python train.py --n_layer=10 --activation="swiglu" --norm_place="pre" --norm_eps=1e-05 --init_std_qkv=0.0457 --lr_mult_up=0.65 --lr_head=0.00466 --grad_clip=2.0 --batch_tokens=[32768, 65536, 131072] --seq_len=512 --steps=4560
MLP neurons of a small language model. Each row is named by its layer, matrix (gate and up: input weights) and neuron, and shows model dimensions 192-319. Each number is 500 + 25 x the weight over its row's rms, rounded and kept within 0 to 999. Numbers have three digits each. A neuron's up and down rows have the sign that makes its largest values positive.
A block is one neuron, or neurons of one layer that tend to fire together. After each block is what it responds to, as a language model described it from the Wikipedia text at the highest values.

L7.gate142:515538435495522506513457465538503476489494494490487491477546501525490499496497514485518514471490489489506515489530495536524485538511519493492492472526474497490488487478533515506499449506494488514455497502476521524518500493511447481537506504477528519449519504440473499564467487512498483509511460508511496501531517456529489538460539535483496465508491472484472489509515514517472441506503
L7.up142:525541478505498517522478452517511472534520507498465511539533535468526532507516508479510508485550450504438486456509499478529531475467555497527533524488496486496472493486512485505517530495494479500436510490538543496498514487556511514495550527526512572518468527486468488508487495500477484500488494499483526514482521480481482499472458496481481469489457463505526508504520546486529477487512
Responds to: Quantifiers and counts. Quantity words or numbers opening a noun phrase, often sentence-initially (All, Many, Five, several, some, 2,400), plus final pieces of plural nouns.

L6.gate10:468505490536501536504494490442501463454480525469483471498487510483491474518503488473530522506499523476493484501537483468525566481534542517438517485501489501449486493498501483521474549495537505501478518539460501479506526437493505456488453501496497515537499501453508536505492491530499545521514488495491483454491529466479504461466535504523487515552502495468483477508494516534518527451471
L6.up10:501501480514487508518510511451505496478551547473493524501506497507479467510510496504514539487507463534550478531518519497495524506498503494544517480485506485489489548567491496515485504515492524510456473503460485499496545493489480482492443517501509524472453498510515487447441499522536472504506502473502494503534505499523493538506495502514482494500487505474489556487507560496501509501488
L6.gate37:511524500463498527501506486490522496496487487496508503488501486508438461515507493503495520515492510487514468481535475477537499468489475536494492495519532482438546475529498484496547496483495488499514482477548498516509519505504502510483503475464470460472502456487543496474509534485506515502504489514509502480467531517467513489502520488494506493525494515503537475447484553498531517510514
L6.up37:518532542502503521485482491534539463506474485497503489481486523515489522508510491437510495521483499517492505544498477479545514545472497471483512480500487486543539494513461549529511472501501503460520490505537506503482515512532471479487526516504473498507485502487446473498535509492555449485491504501498491523470556476514512489475438455520471550454508463485517549506451512513474509484518
L6.gate126:513466471478531489512499474494528501437472459480507505526483486525484542496491523525536465522511474498531491512486569460529516498494500488513508540547545507478516442494534468498540518476457490479516514499486509459500479488521500498464501503501510462498537469473505542534513502501478486476493528527460490465482497510497488477494473578509501515539495473524482442494491565478487492487527
L6.up126:513505492490494521482537494544474517481480514531461474552509499464525502498477480495504527464520511495510512484507503496496496508491490498478492521503479495487515497524527479516479512511500515514488515525554525469484501464489489492498505486556490519505521484506501475507506469513458528440480494489497532515456508482452491518499531498503511556538474523513545479495499427492499486516462
L6.gate149:509487485442497531521497516498511498513500491496519528486462508498453511480493489525436521472480498496458482485513494439523548475552506466518530519537487488497496509478512509508524479486518541537542499497513464474468477444535502498503484488483500499502530499495555476516465525478509500504429519518523465506491504486527499497477444501535493524501493510494476476489501491513502517511470
L6.up149:496460473498529515512468488513501502504482454473481509443468535489482528497476503501525503494477492476444474465493488487520467483502459484525490522531492515514473499534513507451491459480516504477498515525508505445464510509489524531478503500477483522518503517490505453532520480466534529503464510577463494519478510503525477551496488507503464487523510490517524513541517506461467484496434
L6.gate261:487504439461533467490486491532537467511526489437493509519502462537512493489456484501514515512476485502522508520492495440543493532466502514473473496476513508501516496500548511547486497478508501486485473497558520472475515492494528531466509488492529528501508523518470481495504479488477464541444529551511534519480515484502543511491486488489522539576492513510513513448477460547520535468515
L6.up261:471489509492491500522503467503482533549491505470468524469482496507529469483509522520479532506487499513464505503476512504527512488538499481472521479510504504508465555497523492532511476515459535533503494502487493514525445460535518493517500496509531501495514490521538515496508531489537503504502492466484538504446485477444507502493509467513543499508517482500519535496462537491462509514487
L6.gate303:536493474493489511487507481523543496455505509465474511532509536522500477501485522464493493510505462513457488461497524476546493481490474539509522541480516490493496496516460482525502493519499508472487505482470479520508496453484497496494493512480486489577511480521471468506547480509510536448509472463495449551475507471502499492509491501503493504471498481493522514513464510502501530508466
L6.up303:495527496488517502497485491519500496501499466488482455541538500529468530486533491504496522464474543493514523462496525470485521518528495495499445476524524493473483514489485474484490462536479527491482469520550513468520456488454508475460442522521474536508493542487444489488497503484530557503465511473477486471481540460503477539543494472548478509499500487504482498482487538544492523488522
L6.gate373:494485443465507493502488475482545472491543456481488448480448518515465527494532547525479479580514465497432475454496541487546521498541484494513538514510512509508509467487487491469479544496523515474527542518538487517495545484535492492532515539481506510535508486503496534508526550479535498470465495519529500520495553482547524495476487468512487458470504447471511497501467492507488489519476
L6.up373:451490482492490505523495457531550533496530505516492490479465497483486458491496474539497484478500500514497505500491500539530465462500455518469468495482501498477476504559543475458542534507527507515490536541520446537487463501482490497504527509525459557504520495496519525500508483498489457466528476552516468486496521484486480535472533505499455517508519513475499468495536544526516534511473
L6.gate578:496502446489506492445510471522532509492546528494485460521513523482485530476472473488481520468536484517480519470487502438513457431504502498533497470531501517502501509505529543496505529468443511474490490528525522478513503523489521475499499487505529484487550472500487522507488480487491504534462448522496489523490497442483492538458478520491484534527506493493471476521488488476492525501518
L6.up578:492514480498482504474499546499497545488546513458506448533489510501490523481496495503478464478490502553471494449494520486532474455511486527529515506505482529483505517519515540464530522457459546525480478509516524523479470514491506519550476496567517501514505517537501538481501477516512478533459520502555507476496496491504487529474503487472529491492487493527492511496471478517489540495485
Responds to: Section start markers. The first = of a wiki section heading after a blank line, as in ==History==, plus sentence-opening The, It, This after a paragraph or full stop.

L7.gate443:474485494501492512486501485516505486523520522490489474478475473540489504507530535510485491540478505539501493526479511507515479499504452492520524485507509468490503496528528517469485483524490463551504530499491534504510530507442500511509551504453560488477547503490518447482504474502480521509455473499496481533521504515530442488483507480489514504522451525506484496477529492479486495461460
L7.up443:516482515515491520533510464488471523503500477477453497461527506536517514488507471459524505481510477439465494496502529519535493461560510525488467566525500491484507531520555519450459526503447490534483514478488442509492450493429556508520520491534509535499508491489478544530506475487490497468501525498530496510506456497500510466501498518530486536526513463507499500539547495520505529460507
Responds to: Early word-piece continuations. Second sub-word token right after a word's opening letter or two, often in headings and tables, as in P-ub-lications, F-our-th, P-ort-rayals.

L3.gate3:522515466485526485470531489542478450500482467473465473508512438486542494494462499502482484531517492501498541460504515489472518476512472495549471509464447522520436514494509480477505504536462551479506478504507506522480521477498462538511474480482471519508490530439468561510525488501503477526487486525484543483512477513519505542510512496507497526518441467532508493532477541512519437514499
L3.up3:546516484517512501466545487546537502546493501481466495533523455503526487511492503531520495530540473490493540440478552499507496461473529490517487531494472509526467486481527524487521475517500523480503457510537488499476519473477491533492465498512502501511497549468440511526500492492485503488464478518496527484494463512512529524494509507474493547503463486520488501488491502502529423542520
L3.gate41:512500425518546461512547496474503471503491494457511517487503519514518519496479484486491528502518518492514489499510501502497490518488508534513515459573492519509525565502521441517542508505520511483458490509438454549482511461458496492504489516508502505548501508432503509506501476521524550452508477534498519512475501528475498547489477506510522491559504504505502534514495505486542463572490
L3.up41:525439460493506492470486511478519513499483487496486464502475481536552480474517526549518531465478509482467507484483524534450492465513520517497542528481474476533495517501491490479505554528494491515453468531506501514498507465447541540532506470554529524490474516466528520533498527502497521470501436498513494547473515496502508541534505496512464550504485483477503485470529519528483519492505
L3.gate130:530484505523510500495575522591515467530483481472502480425499496515479448493460500501484529538484497539497557535491470519481500501446515524519511546515521474519483507506515501488492513489507508503486531521486500483500563496514475533475468469489496491499498522460442475505467521498499493451461511511500482522494472475482485499486519530471498535493505474487522521505511492561542510510531
L3.up130:492484506521489450529469476548513493548488506503515484517513522510509492497506510511476514500522483495507501465529487494483488531471502522484475498474503487506516544501554519539503502483503550500486461496477506462546548497517464525491487497437467493493466522498509459520534446498530512506507513538513477485507496506500528513485530523465505510498489436514505480511517473513568501477531
L3.gate347:509543492508501488501498443542485479509494470481516509440535466515482535508482506492501459528536514518530490442473507490506498497515479479519486516467475450491460507495479498500534514507492482505462501546513493546520546559484475476469523490465521513530480523495511483500511473437520531492480463456496492493502479450520472564521495494460494509506470504531522487517560482496463474507527
L3.up347:497504544548480519532507513502507460514472472469473465496509491523509544493517449516528500473496499532500513465520545509502494486515496486495510534461514504516489486479536479512498550483488499491495522483478517513513549486460482499464509515450500517515520552506486471455509490431479471496457477512476489502511502515538534528546503477475493523483442533481460495518487561508541500470558
L3.gate528:502483475497537458501472522518476465500506483499479478540461468494501497480465531484556481510490449504525530513522505485479525503483468530500454502480526514517482476492470498432501471514502481507502517514492509472508501516454499510512515522488525482544503461458523490501502480511492476500539512524502529510505476507518530489501510496467518526501505470480493505485499552509559496541533
L3.up528:536523537543526491490508512476521483495463502526463511499443465491484500490492494525528483449502467496501490514497508511490471514518511501457474532495502475496478458478519477497512494510471508507475535542479505494504516506511523512497491515525502500500484537507513471529481464530476491504562488488518500490458493511523528484557522516479514477547483459517502474445505530505535473530528
L3.gate577:529541487541499512494537532512517495508509468494478466510488511501509531507470510463534519506450465454532492500474470516483487421531496497505520516516517481434490452488518514530477515502479500497515477505507521499500455473490479479479490534520500515458474493497486462484501505530489485483525436538461498464537511468495445515489501532554471523518494500490469465487512469505522520521486
L3.up577:525523543475488490484484482538520475519498528500453529530522482479503563525466525538503492471505491479469507449496560494506516511539516515477492514515510500498456504442503512473464534537518466478499495552531478508510495463473506474469547469507522497484482524494540521509501472541450508516536472474482503483504527531532472500557539504512505519489492492490478536514482494507475465497497
L3.gate591:497488500495567525473528495507522492541507480498464540451488487511493482493499498463498507544499482513525494499466518498492481449505406483482509500493478508498492484508520487485501499482479510489515496514493507521525485555498478511544495499516485473483518484502505484499500520503506531461471498478484513521512463516521470533511502486499458517499454505461487456495539507489514500517544
L3.up591:473519483468489500498486516489493525493483505491469551502502516502517531482483473513528554565543551478543501481469525499488482503555522524512489496526512489484487508511502505518563499539499520524461468510473475509525484496489483497519445471518481538526482517496504486492533487520525504519485479497505465480515489525519506508576567480482494513488516523521506502493501501516513491556484
L3.gate616:520493480487492506470520507508477456489495463482514476572499480506488469492449477528529466484522516526501550467493503511479514489533498502492516531495467493475511437517544519500482505482479522517506500520492531477491502470509501522507513442493508512495506512497509561507497526480485538514559447479547471506513489501552507521508492490522496558479499499533484531498470511459502505534495
L3.up616:475506503508515506525460537534505472503470496503489460477507469540514522492535448507502492534505514471508502440475518471496520516526505501460492501430494501518467495503504548499534527522463498485486513511528570505505505516532515544511504505468489533505431525484484524480492487476525477523521455537500472514510475494535500540471509452479480522499494485508498510501467486521505532477483
Responds to: Quantifier determiners. Quantity words opening a noun phrase, mostly some, plus one, other, many, few and numbers, e.g. in some cases, one of the largest.

L7.gate277:519513473494482472497511517465504490501550494541486470501481545468521499497529503515478499514514500486496528481493494490503502515482508507461500517489487476482461474492508494473530511513540472468478469481494472511493488494529506465484443503499455500490471466465524462536493497516490502554434507514498472571520544490515528489450490475485484559470494464509509526507509488507488494505504
L7.up277:491461477523499506493498505463493456498484486483516498555481525479533478495503468517455492459498487489520527475537500492510533475514504508470532529529493509480446517453515532500536515519493502517493507517517513511502500472500491452501496463516473457477499490505483508553543481499455474563532504499549473525529523488518557483494485488512473499519551478455509501527480478523469490494498
Responds to: Years as modifiers. Year numbers used as modifiers before a noun, especially after a possessive, as in "Koepp's 2004 film" or "Hart's 1992 conviction"; also the word "the" after a verb.

L3.gate70:504492482481484505497502497464485500474496493486508512477503487502522537503476521508513496518515521489515486496508457535446512538526494527478461524520468503473467514506488476460512459537531497466498464514480513485532491477492552479525511486510473484517515518475534547479519469520506502472475500542518532508535516525525449504500491492542485502421489540499483477509525506470522476524499
L3.up70:497474490500488551481500517495505523474498473483482483493491489536545498526503523456499502484450488532484517498457524525453462511516523564466482510513470472509466516508474494475492525476538469469492452538479507468518525510539503529540506488536482513547487521507555517490497505496503516496501497531457527498465482454478456537527483512518481525457452489476480504518509532478522458455485
L3.gate112:515528509498505505459502508517489494508518474501450546512516512459513484519505525524487504472519518473508490457452499500520488459510511493536533459505496461470503520478505457449522529494472507498488486502510518474514526526481454481503466498500479520566549528585499485490480505493482495481508517505492523472504510463492491505457511550515488492536493479440504430502488481518482477513486
L3.up112:535470485551459527460514528498530515472502515501507478465543486433480498506508488514518493475492548509478497489488517510446537489457497474505482500479466532510455556494481518522476462479526480508455488498464499539522496456458463489485474498508488523530565540474494483490487507469478493531472506507515499502488502477517473474481507526457540506477500514499488489482538449537485476510442
L3.gate115:493530457481502471520524513533503493447508524511483537547556479516495481535494499545504536506520530476509502488479491531509532487521531473458481509546432471549504521481535521484497514461496521459544477520467502480524527492474489471519495517504482496550507505520450508526479495515517489498538453464548514522465495472530461478505496509521480467532462544489502530469541504500493502503522
L3.up115:525514493528500477509508481558467524424508513506431511529507474490485510510480518523511499503471466505478503478471479515523500508453546496484469500536492501528468506522470477478533478468480486455492551506544520494500511483464522500518527527571470502527471526481488527498470464508521482518485471472525547546503481464478474468473528492493479486525466488490482479492549503502477494500463
L3.gate398:512486505498487486492490489517493511492502494495536515502504500502495484541518491483512517539502478538558495460458470487476484503517481525524503483509466503527491503501524528493488528487502501498465522512499529510481447489495536506540499511492509470500527485502497472512497514530571519552514499513531481487524477476508488515504497496482511492452496478448499492515492481508471533495477
L3.up398:451534491502511534500502512483481525535482500482470530516515517484522513519495498500514496489516506502487486508427461454512501552522521565503513475515503523504534529514511501497503524488508536486466483518469507533533500493537488491467473488495506494555477535492495517506499539505516454510508478526451491501510463472469468481487449494537513494503461525491508488506501519544497523496489
L3.gate584:498495504496505491557484467499504514436537529489523499489507507515501491522510518456539462470492508476490512522505475531536500499500521563508527452512505520485533526537493503509484517496502482492495502483514519468492463532531461468496503484531481484486547485501507526505495516513523514436491507549478547532504520485491470500489458494518495466498458514473486499476520533497542480493478
L3.up584:494504523524475525534491453544499525501512507505519465514468462493505501496509528487469545474461507487540497489456502484483480472445458492505476527441505492540468517459507462523484493516524496517466500491522505517530516516514462485512509525495537524477488511519573487516515493521523528514499510499513509469500494481486543510478520523548503525511520494505494487539491484538526532510484
L3.gate590:471586454512501482469510530543517505514491470527501588542493515526513477526467524542465516480518492504482489500443499513478484538553488523473514518505498532469480558504501451529522481486498518488460485504494498484516501457520478479494503476507481545522497509509489503470482483482521501482519473516502525498519509467486461544506486472515496502513441496493481483480536499495524475490493
L3.up590:485542542486471537491535449492482509514515488506471491491484496457523516462511500461493492491470537487435490502504450506516551469496509493507513494523488464496500553481466561502526528457475529509476483494485504507526499493469510487524469498517514510522513534442531499507491537527528480503491489486499520480519492489447471493525519514521497509546500517499572506504503521539465470510452
L3.gate615:524482455493468494475482498548524476478456508551510521484511530543485519544500526547491505551538552485530515458419522494481527424526501495465542478536517548530455476512521501489476504455512522514483470513482490482508489508517503523503463505501498443480524533517535480512453481483514513464447516535521555534489495508488501507550494514490557482468492478523487494454518520525539539487488
L3.up615:513502504491494495482487443495532475543491492523504537507509484476534497478524474497510502514524510465503511488499538492464515455493508510512521504497496514473465484481490524537544546498445508522474475479485525520511490464488551508539517463507480520501538493533496481537468539460536504496490505478500501534516545474504490431488504505479474503529512468523488501528474513529487503501497
L3.gate623:480462473539489537434461522481468526499521496506494494490481507555511569491479469508518491501493511523514513500497499502431496499544518495528494540501507485489495508529529533510535482492485496518517511515471493557481526502486533469531496503460475541461511489476508478468464469510538515536498463513531502512474493507438452508517509512480481490537475514513505475432473490496510495489507
L3.up623:519535543512500562534503472535492565463499488500504479478499494476519454513510522487482517498515511532493471489464512475493477486483497524489485515511514490476492507512533504520480512472466501492504493513471438463544515509505501514484506477517506491517509521495493459457504474537508522543474515500487468483531496468440490483459479482514522521479479497499527520509457505497549493529529
Responds to: Mid-word pieces and numbers. Mainly the inner piece "our" in words like resource, behaviour, Coloured, Fourth; also word endings like -ion and two-digit numbers in tables and dates.

L3.gate124:547482490485485513483461529506527534513505476480515474512543552538511495472499485542500524472482500532489521482487521509538465527481520506507546511493534496509505493482492527475461548505504555523492491513470515482504466500502536507505520503523521517512494485518521510506475517491518489531514486506496511510455505471512519510504494513487512506540490487511547568490529474517545498442515
L3.up124:482516501491505482486520476435496479495556541522478490503461476499495484509461504505515502506488468487518484515524484491528463505531482475493475492514522546541539517522504457531450535500556497496522505488461540521453505523513488504470535477458511514474515462522487481518493512522529472522543503519488492515500523531499511469468507492480469477486513512491513521471513552465506511488480
L3.gate198:497480516500533558493503532509531481538544475462487508504472474526514492540487513478501528525505488518468496496503474527492502515491524515505490484515523497514533495512511543496518502524491487454487492483464514497514529535540493534487509451474530525540493511546515524515511483496515496532485503496485502530535518495483423478462483510493547461472480469494504532445440494480501499443493
L3.up198:495514496456503517492501434521516511512538492477520476525510470472529511517529487497441514498524465454474485465510474523511498485456480496492486533529518509504509522489543477521559497497487492439489454496472489530534477508505514514500455452479485495498461497503497538519513509493495488507472482473481478465495485474483488451488435492569512477478491509498498501471475487481518486467528
L3.gate217:508509491544550501468475539493497518501504479491513519532495450478533507544486504581502475522490472575535474521502481511530449486527472516535480498554548514514478490506503511486484484473508536525519465514532478504512454507493535438446504511528497509500486480504524461456514491479470503522516527484502489461536513492506549474490476536550517470484514508506511522507502519503471502500534
L3.up217:512495492517498508480465506498501458467498509472478490539523498511474508472497481483506509526472476500529477455509563546479492491487521505492498499474519547466476484488479503456503498480488494508577497525512487530473499482503517479473495506480451464534495484477510515534540466561473451524483472443471499501525496512525472529498523463486536481443470504554489534515485518471511505488493
L3.gate361:523541484479541512491504481513535468482511523531452487481494482475498529541453481470515501517547498498432510542489496445518467510496475490514560517533543486482487529544463516522517514471494491501498515459533494484498473465515517465476537489517513506480496495509437464490500487513483518559539527490478453473452502462505498477514533456478471478510497508498470513538484509454532512522534
L3.up361:539501527485546510478489500511475506478496532476494534511493473485500514554452512495487510496472512487455533558458499471545468525511454509520535500537524494501465507522457480532506512479474459488526521478507490489490510461515527485515503509505469485509525468490513482517487490537517531506526518478500468521490520490546519450499516490511440493503494521501458497533519476413472497525484
L3.gate378:523493512475476531499501489428467517494524519490538526504521482490483474504522435528477506507493481557510504518505485487511500465547530546517516469528549512467483493486529489532517527528487493551520477501531448497529484479498515525524496480482521476500517495497479496483500475508511468508524526483501506507471475494506506493508505486483504489471502504545545472483490525469491547563472
L3.up378:496472481495523505508464479549475487491516498498444493472475483436492488516465468485496503484483543499537506445510463474492525547483531470538483489491533506526502505484494482483511489495474497517539484497518484555526509510490553538470460534479482502483504526529507502514535545510527484528491476506469504536549469545506514507490487505539492554448486512464487461541513522507502509530489
L3.gate428:546503473489512501484474532535503493508500492508464515528474489508494527506522469498506488524528517514539501498502486536475435541504507515491522495504528532515508507518497460528517532515491508477497454543514511472537529484502483517519516482534476482544481532502487490510493474519477505496469496491474523516553524482474520508489459519487502470494504513533526537494482530509486513473529
L3.up428:491504508484495477485507513494522523487496498484506520569497554477510505497503501514505522447551545518506533481514486512494485503550526514484474520542519517532521510480546466489467521512503512482499492498513448487547453490474457501469491569493494429566551524487483539542478501457495474483457526499501499497497497467490506500472501494495486475498490452531489497511477516506517479495515
L3.gate562:483479513499501508504492477453471504484521530449472482547538506497511507553497496497518493484470527543494507545529443498499500506551474499486475495506513489508504495470488418497459523508544511509533526515507463485488485543496497459477475524478473540545483467471484475513513490496473523526498525544465502503483504469512516491462502500517497510489442448495519484503491509429449521482485
L3.up562:543499540499503474499536501499488520477541554496465501524503514452523490503520481457495509433492507506492483511508451510501517527499472486476484504486505496529471545468495502502529513483451495515499486501472502509518504523486506492524466491520459499495497535489449509494492493542492591540471506459496493489494491502483526503451475506440449474513531480493481499526483480525496515473494
L3.gate607:497504455496520453501463469506470528465537449481495504492542494492482523503532467502455456514481498506497519515492453508487467540525470533468473482497520569541496509490503529520527481473521495479526475516513493501454534529469552480500456491458505542512505484544496489464511478479513499506521501504532527492526498478493515508490498552511503462534453465525505481443497494508490532519482
L3.up607:464518496496468497467503498505487482516524527479513489472518537477506470526469489490539498485478475503497499521503461513504521473505513504501507454493550530507504477418507467504502480512456509503478488535474467477469509524539484477494509460489478523504511510529517486535499499512534512529514506491512457488492485519512474534470469509472511476459506515544495519522500448505533522505534
Responds to: Word-initial fragment Wh. First word-piece of a word split into several tokens, strongest for Wh/wh (Why, whitish, wharf, kWh), also qu, ab, imm, and table years.

L6.gate108:526478471491491473547538523503507494470500529492549464514526512490485485503498494505473503521480495560526496510490486516508525520494464493486516522557494501516539479529483500451533506494532525502524518509529477517486514514511451478503458537474517497503521480499491511484465529523452448534479497493467497503527498485500491529543499509490460507516521526449529488535474486486482485491504
L6.up108:470516484515516511498509500516526503502481498497496519497478492494539506544499507476501486480493490491506504468471508525466487503493476546475500511493556521513469473556501535506456493455487520515496502458545499478489488464504464504512513527481508543463488520516473512520463500471502527524461485510511501538498508475524491488496524484504498508501443504493492474535521489467493436524503
L6.gate201:478478509494518483541457465549509481492480489482470479532493492516489517522480502491491503457448487527497466497468505519545522511550517518506480512464573521532520495520506513477520508476504453475494525506547499533500464511514461501463559511516501488505499477522483486470487461487514504510492499547512504565480503485489532573478491552463508457501511543478503513487541529507492530473529
L6.up201:520510537498516477513486520506526490524506506523532472538494495476472505506469545507511458515531485503514503456543520491505519494486472519499504485461501532512437499456509497477489473526505492526511494511477498479518527517495505542510530519486493487488510494510524514499508535490519491482505502499501542512499500528485496543501512475525496528548480509477536468523498518536510483507475
L6.gate239:476467520495531476535504492509504508467514496502480514494458493486488544547450517552494474541461483469504510506512469547551458526479485497518503532488508504540507478539536478478551520533508483536468460491500516519490475496549497512494502429515512521505503523459484507495514503505486488512505498494492525541499493473524486490498462509467528491507470505544504515497529477536541536531527
L6.up239:502478494482499494519486479461556520484563495510455529525516520491456515496517555543478502491483511524504522504522435514479471508533502521437489486517515519484528509517512490476501522493495510513515522558486487556494495506539485520512477525522509485492459493508528502466532526543469500447494521481535491524511514482511511494502547517493547507506525545468512479507490465501512546503492
L6.gate330:492461491487491499497501546507501516499523505474451490511470446465459500537505508507498516463480522539505459507504531490482547551492513543484506503531483493544462519520485502474490523477499460460504491555495468497537518482522505470486506516526569481486513515522514515451464499509468506535472491493474510542504525452519549503521482492501471446518493494499470509520503506484524484489521
L6.up330:507495486448547490505497528486467495515476503475508462478482458481522529507504535487495483501496474519514516472467476516472482487562471506492470541505492522490475510482479511417513489484496521485510438502513498466538478515520492455495541484501483524509521521462469542519494465455500541506480485490504491507502535494443529524463522496529482495459446520489510478504523515463491461475528
L6.gate345:516523481539535494494510540516497491466484501476476530517490483510490498541482476484462483555523489475495534508482510494538464537478516495527529505526515532497509517487496495513512502460479516450492444476556471507515478482516499475490526483491509463476500521515498486501517503513484545516491432463485538473521530455504494497463523495442542524522518481544522542494441563458496498496506
L6.up345:488497554507499463504498500473484510518464473489483460492491497475441502503462533489493531494485460518498475520504501498505533521489506514480508529456541481495492522528534500537504474484500482513457505521518528508496484497476523464523550519497480474449526505474510500473491544504483524489514487488460492482508480484509497500479497522511488446546502521493507513498505447501489492497474
L6.gate445:450536517505563474503524505454473487486459505480455494489480470498483472519487500507486523471505470516500526494496502498492535511499515531515463509516499523514504520551524470526474508468516488488495487474554521507488462519515491490505555489488462497504483515507521503505503539498505522546483488521509516514526501515490524484498528444512523564489483549545510436486467492494457489515522
L6.up445:466485520525498533493453510489471513444484492494459511490486519513513505497521525513460524461497491483498476499517498497460491524511467485487487465476483507536482489489509513498512525480519493475504529499508486504465508509524514534465520530466482506511477476511511499477486463472497523487513538524479501462540445490456515486494516525495505542527481542491541462467509495501451473525472
L6.gate628:510495495519582504509474474433519519524488546471500488531465502494502493552479492499485487477496460496496519489476484529513498524555472506514499528501524487521496459505491534503493493490478507466501526526495482512502525493490478503474529474480489496509517460533522449473476506476446485513496536521450498511497498514508497515484487515479497499512469521522519462488509515452551469539508
L6.up628:564516520517509473463504478463483496543492578501521528480458469532516503531468465459526428452503434497489466539491460549484495562519466447520518497430506504525478516487529542489514468487478476482527509516490491525528487546509504496532472477526462477488521466480498487472533513504523496491524514462516516500483504541494535489514486519512526498449457563521530431495499529503513481532527
L6.gate631:502479472506504501492482507528535437507476525490504479483533530520502502502495504516520498481460491510473511484520524500520498492518528527500492504552553525486481500507495520493498522454496504496470494472537480528535514488489516483473523515483576532534506477513476491497538498511488498518484475512521490542498511505502503504488486478516479528508540471511515531456476539468521430515492
L6.up631:546476517530479536490482500551494474497462446486521512491505490518546535485501506534522499483460503472477470515493504475506484478451509522512527481489473476506450538472501485477506502457488480515460504490533454514526469510491554463502494500520541477523482502473488532518537445522511549489471468486533501485503505515490531508521474503512513498508524475526535516508487537488506475519524
Responds to: Word-initial fragment "sl". First sub-word piece of a word split into several tokens, most strongly "sl" (slogan, slam, sledge, slot) and also "e" in earthquakes, "fl" in flyovers, "un" in unbeaten.